config.yaml
n_layer: 8
d_model: 640
n_head: 5
n_kv_head: 5
head_dim: 128
d_mlp: 1280
vocab_size: 8192
activation: "geglu"
norm: "rmsnorm"
norm_place: "peri"
norm_eps: 1e-05
positions: "rope"
rope_base: 10000.0
rope_fraction: 1.0
qk_norm: false
attn_scale: 0.0884
bias: "none"
tie_embeddings: true
parallel_block: false
extras: ["capped logits"]
init: "trunc"
init_std_qkv: 0.0269
init_std_o: 0.00672
init_std_up: 0.0269
init_std_down: 0.00475
optimizer: "muon_variant"
lr: 0.00753
lr_mult_o: 2.0
lr_mult_down: 1.5
lr_head: 0.0057
grad_clip: 1.0
warmup_steps: 200
schedule: "cos"
final_lr_fraction: 0.0
batch_tokens: 65536
seq_len: 2048
doc_mask: true
train_tokens: 894400000
steps: 13648
dataset: "wikipedia_en"
MLP neurons of a small language model. Each row is named by its layer, matrix (gate and up: input weights) and neuron, and shows model dimensions 325-420. Each number is 500 + 25 x the weight over its row's rms, rounded and kept within 0 to 999. Numbers have three digits each. A neuron's up and down rows have the sign that makes its largest values positive.
A block is one neuron, or neurons of one layer that tend to fire together. Before each block is what it responds to, as a language model described it from the Wikipedia text at the highest values.

Responds to: Word-initial capitals in lists. First capitalized piece of a name or word that opens a new item after a comma, pipe or semicolon in lists and tables, e.g. O(ued), Lar(ne), Ol(impik), United, Records.
L3.gate2:475506483535485516524526468496503504508500520487471523487505569495491556498520513486524543503504471527555472517527503474465508462479534500504491527512472523459511492457484534514524513488570552509517468528474462494467490495472509495422528508485499502484513514510504495447519496488503555507
L3.up2:454483476476508505539537488526474514519485525471489509472465563489486522464492513469537543500522426504531493513526495497435512451487543516508523511466478520470491513467476495524486527489516522517535495515478481541450476453453498537436539479461522499529483506533481492475490474513496549494
L3.gate29:497472514513538486477530490483489530536472470508495489511516483472461524515500522509529497454464441512539467521541517495504440549453528515495469472554503480500472571507497557495531526491505484487492516533451541503487451469458491511556524476516479520487556491518519502496479546487513530513
L3.up29:476502494532492480532508500439490513499472488506558538541518511465486470517450522493503495457483502468532484495499518449491482528509504522501498544473476477503478483557487484510508501509457515536528483504492480480496462495517529490526475491507517491461522489511506488469470479489490513493
L3.gate45:496544457513500468482499510484468479485464510499514513420506476487509468490511475446512532483537545502530501534471465484496528510534485507547539492487546523463484483499517488511498539494542488492515492552544492515498508510516524459511512503460482495484502511467574546516484525516467532516
L3.up45:548511483529495495473495521478484482516463551501457490449533529477506515508474468504532517490521520556522512522479497501486502475513485531530496533496508462445473465484498501459466479473513478485496502491530495501473513545504533512505533525514542535502527516464485542482528501500479492493
L3.gate96:518507517476546502518507469521514457529490496523484524551475506512512459496501546492473477507508495513510522499492504502492517495534505506509490486461495534456510511496465496495514464496505449536520520479538519482503517510471485490528473518486522517512489496485518516508509538499477527518
L3.up96:497534494507489520541540497542524528493517517510525491494549483504507487510498467499460524467467503495514484515511482489479498502486514518513529469526485478466442484520508499535481509497522476483535506489512517473521473478503486469560508470519495494499486504509470535519502493447511505516
L3.gate463:521505474513483463535500484528484469509518497483509511520527491518483506483522469468489469527499485441506550497536503490507532462518496487503451514510499520531540478480513475491488541504476505503517513456527458504486523469535529493514505440495482513504483536451483527491490526479487548504
L3.up463:519512490524542525520518484519494489500511512518518475469468503510487488489493518483501485457501495483504506485471524485492483467507480480481460495502494483518508476496505503495501540490515463472521522496497530502464489445534484485462469464496530489487534513491480487450492462479507508474
L3.gate468:509513490485492490533483527523519486541497476520511545481494483452511494496510494517478524488491493480544494492522523469467492513498505497493460525470491505507559476518539475538527483499515483541502506495525505490507512460515490487486535487529508472519532449494542510485537455489510490495
L3.up468:528493510473507536480464470457521480533489505521481494473509501464489492508483478523471512509478487488465515450521531496501462496530512499456516498492504479486482501471514513483501536497512523518510521512486502458471489507507493517508548532526506451484473476542519569506508518490519510507
L3.gate817:483505512500459504536485466469510466506501499462521507513509527461504538502473522500506516499484448509482559542544530523492535497484535496497519525521495452517485478507462504474518504465499534523477526532494494525543489479440511497499512480479516519508519521488497513465526521455516515510
L3.up817:536513497508496463564474506461520507538483510521495492501487504495522492505457472503476514556480525487432511509523560517512456490532511511471498500567504481517467507489530506450541491492508513493496531569465439505485473460488500515499507491514530493533516517460510491506530487447496470510
L3.gate1098:476524521530488499484479465491469516564472529508488501485568460513479555513502471462507498521509518500505450483473516507504539478479525494512485503498503563454516485550481504490525473462496517520480493512533504484478491533487517518500509430498502499487506544497494506487490496482550479496
L3.up1098:453531484506500502497463479491532542538504520543467536528508461504507518474503469543464520452488504518509549499474483570507485529474512524483510453474453514504531482548507507480505493529474517514538504519460435448466510500497500485527464462496509519526505492471496499507494515506490529512

Responds to: Table row-closing pipe. The closing pipe at the end of a wiki table row, just before a line break, as in "Kunstmuseum Basel |" or "Honda |"; weakly, nationality words like American after "was an".
L5.gate80:525502489510468457477513479537561452540520515453512535520457502471524540506544518470549481519532542509516483516462536509513484491528508507571512508489523499487536485498537486499514468455486499469484501478479483491527483523509478478493481526501499505473538510512508487520502519529508499501
L5.up80:502506458470501487492515493496544496547476470498550493490433480500515482500511520507498522540529502485489538518444493499523491530487510518496512512483505458567491491531538520524532460469473500515525520499485540488520520501492534499517495475511517479462484513433491452476499507480509493473
L5.gate360:494491437534462465507510471512518509490491477506518532516486479519536507522471558499503449497539506469497552497488500468524516493511565516490462456527494487470504515503496500509515482486476539485487493492504524486539483536504479501525481465532528534502507518510454493426507482565511489481
L5.up360:491523502463467475491465517529502475512473497513550453485525450524522485498532520510504495556487473488498480508498517522538545521511516513531511553492550505513501486544527491509503493455478498491509528471495472525536492468499509471504480507525503502496462528529547520504492511528465508512
L5.gate943:492500501462548523511492566529537499497496480507548494565499549472495482535510541524514489471513507507506462493505507507540497497474526499533464509495505517509503461510517570537488489478470512436488551492500489533490508527516473487534500497481536512494488536528476500520523486539491521479
L5.up943:501482492481532492453499504500503505494523530484522528487514515507506478517517453498557498534510515546499499486478492468531529479484527521509521483495482498500490499477483537454470509471482537538485546529525452469518522485543465507523490544492504522495527483485461471479482507525485496501
L5.gate1246:481510499503508496505510510525509492494482488518463533466498505473512528505518496497544476523497537512479502503529497484489499517494512457534472495490515490478464522554478536508552490465513505513499512513458547464518533520501513512489495479513513507485465471456480515544479523502504513491
L5.up1246:518536557460504526468534504539470477532504499507528525464514494490528493535532518483486521499526510501469470478513497482495474447496522461474490498546472441487470549490524522518473497488493508502487520510478499496529529504488484508505505497488544456462539522523492483508513496516517492508

Responds to: Token after numbers. Word-piece or unit tokens right after a number, mostly the first piece of a unit or symbol: "o" of oz, "O" in Cl2O7, "k" of kPa, "h" of hp, ft, mm.
L5.gate318:494514455496537516496525507470480475499487477528509484516468481509494515484492486521538519471467501522438467492553501511501534477568502457479486527506516521443472524509471524458510495478490474499515466507489495464499444476527497494499465518498524462454508493500509501524461509503479521508
L5.up318:545520517492527504479450502487480486486496488472487505477523551481502509485527479458458539515541491474530462497517523496477518484509524527489478496498517551502472477471544489531492500531545493468483475520525486526536524531533502490515490510503462541491448462430496490474476511528507505480
L5.gate997:508545494555453517521485512501486498536531496510512483504478502485477488514457498471485499517507487556499561503498502545492506512538474520539483491500481531490550534498469465475511500487512464517469486474506456542488505444501487489492480549513483536476489460502515488495537447471506492502
L5.up997:497507525489496526462491475536535497477520472492463479510518480512498488527474476486500525472498506476502501476497507527524497504496509495562494495503477503474498524532480524504528480494530490514529505541455474480546508468472490467497522503539535520483456467507504534477493490518499422525
L5.gate1040:503479477517529561513525509520548509519455503487509499509486488513514487450508501499547495510512460493498526476546491507534519513554511515498515503505517455467520506455513478477535503504509493496513500499532495539499490482500507515578491479481477518467522474533525458531478429480486459555
L5.up1040:533465529486519521564514521469503501454507494517481508470407566525521532489485471513511511498509509505521507519517512478519537494464490534463487471486547473508522511522473488502505494473496465501461505535510495494514516428466500492504519472483527500502499474536484470512478535512475510488
L5.gate1274:482445502506504467503485462469451523496482491505450473529494519509505502501518486499517502514499491514486528528509459537520523469464490490516519449481524500516500514491514496520508508499447487541468485521494472470521514480498509466476511515483488495505489529503527515535476453518507477481
L5.up1274:538482550510518496511502467506504509500482475480511467499537508520489506454491505481476466522486480494494510472469468530534525466548444527545525510530501507520508446506488475510461455475466504481501478501455521493510491467453472528548482535474511501488495494435461544549540527537469507512

Responds to: Plural noun endings. Plural suffixes such as -s, -es and -ions ending a counted or listed noun, strongest on sculptures (two variants, seven Jews, two platforms).
L3.gate133:477519483491508481497494467500533473506506537486493466508502512424493505484529542517508519485513499475510500492466435555486488509470518539462489454487484502472516463562492548499499497501497537523448485489522493530532513508526494491507502505460501455467508499518528501487519461510542460468
L3.up133:513492498543507503471508539526481470503543487466479467538522491486498493458496490498517500476473518492509541527512532520515439450513453524535527536460498486490549464451531451510507486501487488474476501505476483493515513478493542476521508483464516521463466481479471495510528506505476453530
L3.gate366:494536482542524442503467521484507499511463574535494472488536480482489492503515478484576467505526504483525529462453518479522480440460498524494491488513447545469497518521473531444562534506469508477528520509514517503492512484512491484496469488539518537529464497520490547489484546522483525521
L3.up366:512535441508481474501484464536505537511469481490513495537549549504492514507499483515477508444503501516518538490511525493509514479481525535490493491521545531484492499507493478483492518452516461484471514508506516509496528495489495543481468456549525504524527506505474494541464500482525538451
L3.gate881:468493493515496515514478535489557531489513484440485467512461502470523520543495535484544484452509502494523503518520498469478483472429519496509480489486499495512509565473456517501493488511495515529521513525473443500522492476470493463518435484515493516530525507500490487516513514492522493463
L3.up881:488447506467503496543472477491553460469481489513519516516546516489477514485474476530529533450472498517491521497487530490524508519495526526475513491506516488500522500491481486513513492508464497501555474523492511488524506503505477489500516528535543543542535457509446484527498483509511492520
L3.gate896:502488529549482465551487475493523523456517524516529502512531484497532499505478534531502474480541473544496486512515525492469492506512478510487562545485495511495504520497517524443530532512529477492508466468487466451485489508516522528487502501474523520501493474458462493529521471491468483512
L3.up896:522491492503501493468460511490579529497477492477493515472506489538512564507497461509484489467525503455518524497557519529510477458481492476510542525487518544534475497515466470532529507521486503466517534459499491548501427460481496523461490464476528518510490473468540537454506510530512454519
L3.gate976:511483481511511476532513509505505530526518475449502473495506526499491476545451511510496523499487485509473521552513520480511465489509504466507519491494515482509511499519491502495490508485499507483517494510517479515492464468444522512505543466517487456521513517531529505477479463490470506490
L3.up976:506531512473493490543477515509519496508510460503477522476515545493471528501474497509563512527508507481496504486486446480512522480471533447510513475485509557497512486463477501488504465513526506493493482483536547493504520507553484524527538494527507498431512484527510510524523484487506529525
L3.gate1104:519528487498514494479525461518483491483492477483483480468524506494491470518490527504516490491484460535529499462507500472519515485479511504513479500538544499502462493455513493503505499549513518496520497518454547482526500481485513488505509472553514528486532457456524496543514520472471544500
L3.up1104:489496457525498510540556497456491479493509509426510558447483503516497483487513499517496498495510462540491533519536481503505465513477522529444482528532524505511512508523431545491466481484518531485530516471499475494529482520481526505535490495493508489542542507507479529495505497540481505477
L3.gate1162:506492500508491535524493518489501585523532505487476492491505463477502488537485504494467516517480466428459512552457491519510514499465497519503473532481467522522457493498500492471476492452495512506466488516495503475481498519493475473483531514514508534479494456495464533488516532515518501540
L3.up1162:531479518506527524542486502491508515496498547508485493501474497548446505547485440500568503491490523496532505499501508511472477484465483495488531514548534496544535522507501509525520479501473505460457516494516468478498422477496493501506467538491510509505488488500516459503519495523479501499
L3.gate1269:497488485497533534541448473450510518515522518528472509471520530467526502502467550517500497501452535462472509538501481524463506506448499482487505516507505515488512513474535525495507476557466514492455453484528482488501514486521537509489511490522469477495557491518484497507510490518470495510
L3.up1269:475465554486463502481482500468473468506498523546472495481495525517529523513479578443489471529520510484500517501492473507477511496479506534511489526538516469525457501513499517483466469485511522476486522508487496491537535524531488521509501466503499497534475511590550455502484504502510457491

Responds to: Table row endings. Closing pipe or line break at the end of a row in dense numeric Wikipedia tables, such as sports stats, race results and vote tallies.
L4.gate287:483494516493535502542510498499507501506467521491455520478509501530525491472510491504486498519525506559483484530500515468505473511510497471561457506494535451481502492519490535501484508508525493522504487484530500483529463465499519523494522498507477503509475538490513478483540492505547474470
L4.up287:499489530514498477517526519509483508481478471512459480514511533507504494517516475510467430475533513539502524504503487478525476508498480484514484470466487519517515503487487528502523511522509519545514497472534516468487492513463525486514505513462498533471496496548492506496474525539506458492
L4.gate1258:473495510485485523453560493514476510486462520467471522488477489457496451538520512516494473508489533516464494488488494494493470475503518472546505490500538509518504524488510508474538513496476456478490517501486524505519437473506516505566523499489482481482514534506473532509529464538477457516
L4.up1258:515492497465545523509491484487491504488528496531462495501494534522506514464543519535468491501499500542486505519482493498516523504526480497550548493491518489473534518461506519505452477525509500483486484538511493489542534565499511527526508488492456511494515504501490489495538556504490496497

Responds to: Units after numbers. Unit abbreviations and words right after a number, such as oz, cu ft, km, mm, ″ in coordinates, months, acres; sometimes table pipes and "van der".
L4.gate439:479535472481503516494511447439535474538493550520450509490480509562492467467511462500523474517492480495493509536511517502510495491469498506516584491572453503511477538484521481487510471520463517505536477531510543489511497514483469502490502518512475546491480465487501488483465515541525539507
L4.up439:476450492494501464533486515499471438495513487484509484465478503485527521476456473499501521500481481532535489498567531502536565521446555506481517497507504514478476522528462465487486490516506492483528492501458499469508493486482521521509477504515530484501520525508515486491489505456518531457
L4.gate1262:503506510486536494486461468481404528531511481476482494514466482488541521489514520487526519508506451475503504504519488468511514483518466505473486467503574513511501518502496557489504497482483492491504494516471563514485455466516510490511503551516523512466511528486512497503464527491487475448
L4.up1262:519502464449527467464438529490469526490485495486543482481499464469504481475530512481509485507505472481482465526520495495506454487533453507438482523480521527467521502505463513470494459529490495480512475552472470504503483464467556497543557512540470512488502489523475497503483533506496497496

Responds to: Coordinate degree signs. Degree sign after decimal longitude in coordinate strings (120.498884°W); also table separator pipes and prepositions after nouns (review of, book about).
L3.gate373:543476508493502503541509471469504495512518504528477517524526502495469516499480483478491488526531504498453467490491485499502525493507510512479505509505497521453531481462449502525474585522488491507539514480509520451455499478514475486517465514496478467497486529526526509506498503501500524503
L3.up373:519515502482504505466543523491502531479473489491508491489516524429469508499506512492525482488469474449481540549530503516513520505502536516545507512491493520471500498472496518513513544474502497486506495543535508452483482557526514506486523517471482504487512475482485569536514521509490483491
L3.gate375:497476498538504519494531473488445483490503508461536516456520485503502425504486504447505488470512502514485485513458441491543484478493527517492449490488536491487484494512489462513502497539500481494443476487457488445471488521495499462507516505469517507466491479508476495484542497495467543488
L3.up375:504512523519529537462499531510498519492487437511503486525532518510471504466516559488524494487516485509494537526514502484490508491483528480522500530545529510471521522459508471492517519527465521489469498502450468507507481571527497485462543470517504470486487476461459493527483505526540449475
L3.gate399:491499496400513507498573525473508491516525486529492484469482482438508464521519483510462483453491478532488476505517533456459504504500506509485516456521525487500514475464506495510478528484504504476545519494489524513528523498499522492514478486477512452512502503508508498521470495508504487505
L3.up399:475489493474532526489531495466474519480543518456506432483521466478530496533524460517502558513458494503497507521482497525512497467513515517536452454513516463509491485495465531498531480514503520489464562493516470474523528541489477520517528501571508522497480512510490475527504442477518486500
L3.gate557:520461465502514505494485479458496512558500489515491511461518493512486445531531491508476555544452493506483478485477514520501549492492502492519491457487522464521502528502496495507458472497485464486502488498477516508500521479478502544510479488500492507510517520510477522510521479537514463489
L3.up557:500476497542496517495485492513533482514510518443483466455494501493480484535501511531535496522520486523521492480521517472481493464516524481486528493503529529539506496511483494470467475492542464528506499504474533494495499535509569579487490515507480477507497501469488504543518523484498537482
L3.gate724:512506501470463479500504528497463532476510501541543511517546521500523433495486529467452486497471515534483545520477501517550535482484494475486516464510498502490482502485486521509493490489469512489482481522507501501512521484473546490517467516518475527502506507506525533522461488505506508537
L3.up724:518485513456463451529506540457502509503484522511471509490508515476463502484468538471528482485507473539459501484462494503467449484504499509500545499470497506547490503477510508487473496524515525482518579513483512475500513507483494508490453499494470487515474472505463497482500501556494498500
L3.gate1020:513492520489499489516500517527503549487500519522496511492549527488447499535483512491543520539509550497508493484478496518551464506491506474488475492512525526477490545536503457501519504522513509492525457499517487513516489531506515517487472521533502520497423466536516498487501490494502503477
L3.up1020:515502470502464521499508574523522517522513478530491514464539508478521467483501485480542498499504510473526562506502469502478554474504510477494471484490503527517497538444458477481480531501478546474538495532499501478555498504526513491514509505526516525482518498494523487558521439521538466492
L3.gate1107:521481536499505507510485503529482465533505476527488543461452469496466517491524526466537521518510499476514508531491497494477506541501545496517494472513504487523505461511486465482486524527487507510484462457482464499521484511514480488509487504514463496476505490537484503490511513495529477521
L3.up1107:536541509489540474525514517544563485491493466502504506509501510496497518479477538490467539441488492488451522461449530526493496534505526503525535492478469516503469493489488502476506490498500526532549485501479486475530460529475500499498504491535472513514477476525457506513549494528551507504
L3.gate1200:454484503493487520474524505483515460506505559515500502491476491479525494525458530485487452500542525525459485576481516534524524516535549507511487515505505508537493517493498531537513531512531502487517534545498483493489485558468541512451475488509522532495492505536518514532525495521534478438
L3.up1200:477488506515510498516478514499523462543455529518478491522459492531474413503535501511527490481472542521536484538478473473454495474505483511475459502512507508511458465511464539531492472509510505487531492532565520497511520510525487513519516510521511538479518492536517511477524529555501443501

Responds to: Plural noun endings. Plural noun suffixes or whole plural nouns ending a noun phrase, such as insects, cells, devices, officers; occasionally "They" or year digits.
L5.gate275:543485517512521484496499517526517515525492453491519499544536493496459551520533518496504526495452555503484502479510506495488465514483512489504498510542483455470533466511461527474540501508466495504487519473478516531496518500545470521492524521498476563517511455492499502480517527531492463482
L5.up275:488481507504511513486499519517545490521473503471505486487510489473521495502524495496460528478525522522503484516501527488552463529526511510471534523552524505452523488518490492495524498502515563498455473478489515492503507470500458519538543517484439486518475506509476504503516525469496488525
L5.gate504:506500459494494515475486473486515518476533538494459558510517511478542477541480488516458501495460530483489467531482479447522453468486531495469487503534522480473504494543480495516502479519442486519517475479527487502516506494529458530496509504498500544549504492520486518509517514508525506496
L5.up504:526504528540505495450541495531496527509476520496439516511479505502507498507526444511516499487473515507506468545501484499506537508481508473504483454500528509587510526492480477528484531484483510502492476542472554526483551504520487507520487490536499520502503506514486498493445490511518487470
L5.gate519:484505514503495507455497452485485511494526534460481485495527514481547425491471514508460498478506489461488509513536472489526479506441527530476527495540501495487516533496506504507537513529463512497516516523490521481521488507482451533482488520498473536520503499470487455513469549525536539534
L5.up519:495510453510516528486507474487488507473512521489494543487507510453532456504472487518477471497487469491488490523486450493498542468487482533479503510542512515476488539476454504522490503502474498481533489492494511486517510489481503522518486504510474515472527499484496498518510476480531525520
L5.gate807:547532458511549477470472500516488491485510465477457479533517484525513470517534535539516460528504479509492512496486530529521485471480511510469507490520533493468535481489516543512505459524462509511525508498510523520487495496504520513503477495474525501488507509477488488508495507463492462494
L5.up807:475505491522508516481479464570501521493514472510510503494529519513513492528472498529479491519463492512495476523520507512510549452490500511537478439531497503519530468517555548480534492527500484502508480507495506534496502514486487480505502465514505503518464461528500457526471546418518512447

Responds to: Repeated word first pieces. First word piece of a multi-token name or word already seen earlier in the text, often in tables and lists, e.g. Kar(velas), Ol(gierd), Mil(ton Keynes).
L4.gate1098:495493508483521512515459467526508516494487551493461475510533477534466530482512502558494548494486480489487526487521495505489500489510520514503445487498495529498497538507496541521506506487477497487496513535478527521495507498470507479467537436473498491466511542529482466504503519478521479559
L4.up1098:514464536498541492496502499475494547491491524496500496503498503514453507506508509527500504515496502499528460526479515503493546478476494486513458467553501509455516519531513528540498496467503489507499535529498521492464462468469537501506508461462523507506497518516492512507481495494508495553
L4.gate1141:513544527517509496523524521520492448514514545472508503520478470502511467499486511467466480479479498491498499500516476471476492482512514495501477468503503510494543483469501530542505538486500491547532501513510522492505495501516506522516509473520508497507478495478479457496527547498489501484
L4.up1141:478517475489521436509523480535516439498486515537473540481537514499507481460503517509466570541497522544511508470481507476464502530525515487514497476492486517462479535503469476521509469536475513500491538507471530531520529515457523513508491497483462501509514505471513514507499542522452497498

Responds to: Plural noun endings. Plural suffix tokens (s, es, ies, ers) or whole plural nouns closing a category noun phrase, e.g. antagonists, trucks, insurance companies, villages.
L4.gate2:475466458467513498534475525518542557476503469445549512481501486472524521464484528527491520525507483488511523484546491487507466459513495529491528521485525507486518533514498536453498490523534533498522551485487500521515563498500468483473513522510502483562509496540492576514502499511513499514
L4.up2:538483501547506495475468505542506537487463512498481494508522493477558513526486555498478501520518458496506562490503508525492501479489494526537553482441476508497475495479505513526523541492505484533471513512490501503458514495501517506488516496529520483495520487531509533574491496476518501562
L4.gate559:465474486520556491516503528508504512440470547487497499508521509483471471504488547521487514511491491508477503531526493531472487551491554533533468473533506529500469513462509511517461537493469535494522504506523508507525541501483474503503496496513480458514553517535542498566485505480487514519
L4.up559:469506489499488568525473481536553479532511497495473494500524501496537510489528536519467493490530523532527513490518526475500478526484522500511468527491491479481528515488488519459487494521490538465492497469519514478491515520482460486454510494503525508488494489524493517541497549525476494491

Responds to: Table row ends. Pipe separators and final cells at the end of rows in Wikipedia tables, just before the line break, as in stats, climate and racing results tables.
L3.gate79:493488510502501519538471479481509484519512477504450520458522520510520471521544471487505475543518484514477465531486500496520482520483495474500518511544512509504528533530513552521504487493491530508508462522501518510548519546520497494514518544485549492512481506519493499466503509556514427477
L3.up79:508499491473503486538475506514470489571491522527485479428486532501512462487539470489528500549532507529471476532472494518563501496513530486495473527500483516488521510479510521497464485510467490543477464520530519509479523497501476506493516506501510516502522528523485473479538492518513477494
L3.gate314:495504477485495486514455522491480488526508545485468480502493492488470499515512483540501470483507482509478493503485494535482539502535536521495494521502494545494497531510455496485494496479483512493505459491463497496486499482482511509517559512520500487476491506497525486513513534498496515441
L3.up314:477469524519504518503490488482498453447465501523494466511492512545525468500493535479518485493502483516487539526514443543487445491533528482522498513488537487495434495502501484504487478542502494482524518506464494485452493493493503492470490509531535477505491477463528482508495516463509468498
L3.gate416:503496474508469541524466497454459460496486502514473485503554538450498526525527505518469498490532490497478516492491487515518486465539546506502551481519508495504533493467479483493524516495474513468518465486507437515502474480488537495487502492490491498501501479469544510448524493495504509491
L3.up416:493537505488481468498530470528481494512539477527473541484496485472536538488477487485496472476478484486521518519527520475544517508503517534528492511496555471483499466501474518490505481532504509516484473510476509541536536472485541504517465549501481501521476553542466471483515486538486529499
L3.gate603:498487458512495477471493524451496500496522478525516498470454561477469481458477464531474503480493454513475514505512488483548498517499486485513537506478488446536476494513529511489476473492512528489513489529464477484522481487477530517481488542493488520509490504499521507511503503511553531523
L3.up603:488508486515495494510479523483477439501546496523509489439519517488531522514482469516486484533511472529497501494517520542550500511503532506499522495534487489499469511536534537507531505451518562522513475524469508490497492500439490498495490512517495491536549482495550507481503540551529490495
L3.gate837:515482495525472504532512490540534479538472479492462485473509505473476491473547452481501472522493463476428523473500479487522497535497519480491498457531502448506522535514516479523458492482511477471490508488491501528521466509514526495535506510483495491536515487520541469459520507520536528511
L3.up837:498497516503518436528499526515506474511508484515490494420519524512512511472524500479483472522513519500473506466511463502527496514486494492504508493486496506512539551522529495497506484480502507511486484537526530502529523531508538534523504500519521515536488517486499506486544522559481524487
L3.gate866:544452527510513498494492523490524489499525536453524502490486503504463504460552493469463469555468492468529533484507467474483501494461479513467512528505544495516458504508512490469511506495522530495451483538528485498525469493495494484490516509501541463544482522519486469427483527474500529478
L3.up866:483523476521482497505482489479494453508492479512502500497532521492507523463492457428516492523436480508504487512538493476517484512503482466493505518521513495490509539474518516470498507500494526429499524504481502471525514496513496541488490531522517509523470478512493517514516493570509500449
L3.gate1153:514495525472499472470539536554455455535549475497506495502499512485520534506470531477463493481534498479520509505507489501527480448491503495509567456530464487484517490516511463511491482463486528546507534489505499498486492526517509491463488463506528491502454521506494438498521493469511502495
L3.up1153:512481474502475525503519516491499502502495447472517480485565490473502513451512471484526514475481465503474459477484492498501530502483555480484497520518463516452487543482548471495502504472506500523486475525501504500517503527496524492504500497482465579502513505529532504484500515509527518553
L3.gate1163:524498473516446522510508509453499515505473545532528468538459447482521471512517508482490457515530488452474512516526482516535475518535491511511512470507493512512475445484481523536526478509513531492563501497501485485486485464501504517505486479499506548505480466458442544511509542520532547530
L3.up1163:518478495492533484490470513434484498498485489485491469456582520475547489477484504474504545509533506458528504498496514505528535518520518497496525496514523512485475507542484475516519526527525443535496484493522548485495528467488488502515459510506497526457466502493487514514498522469490546471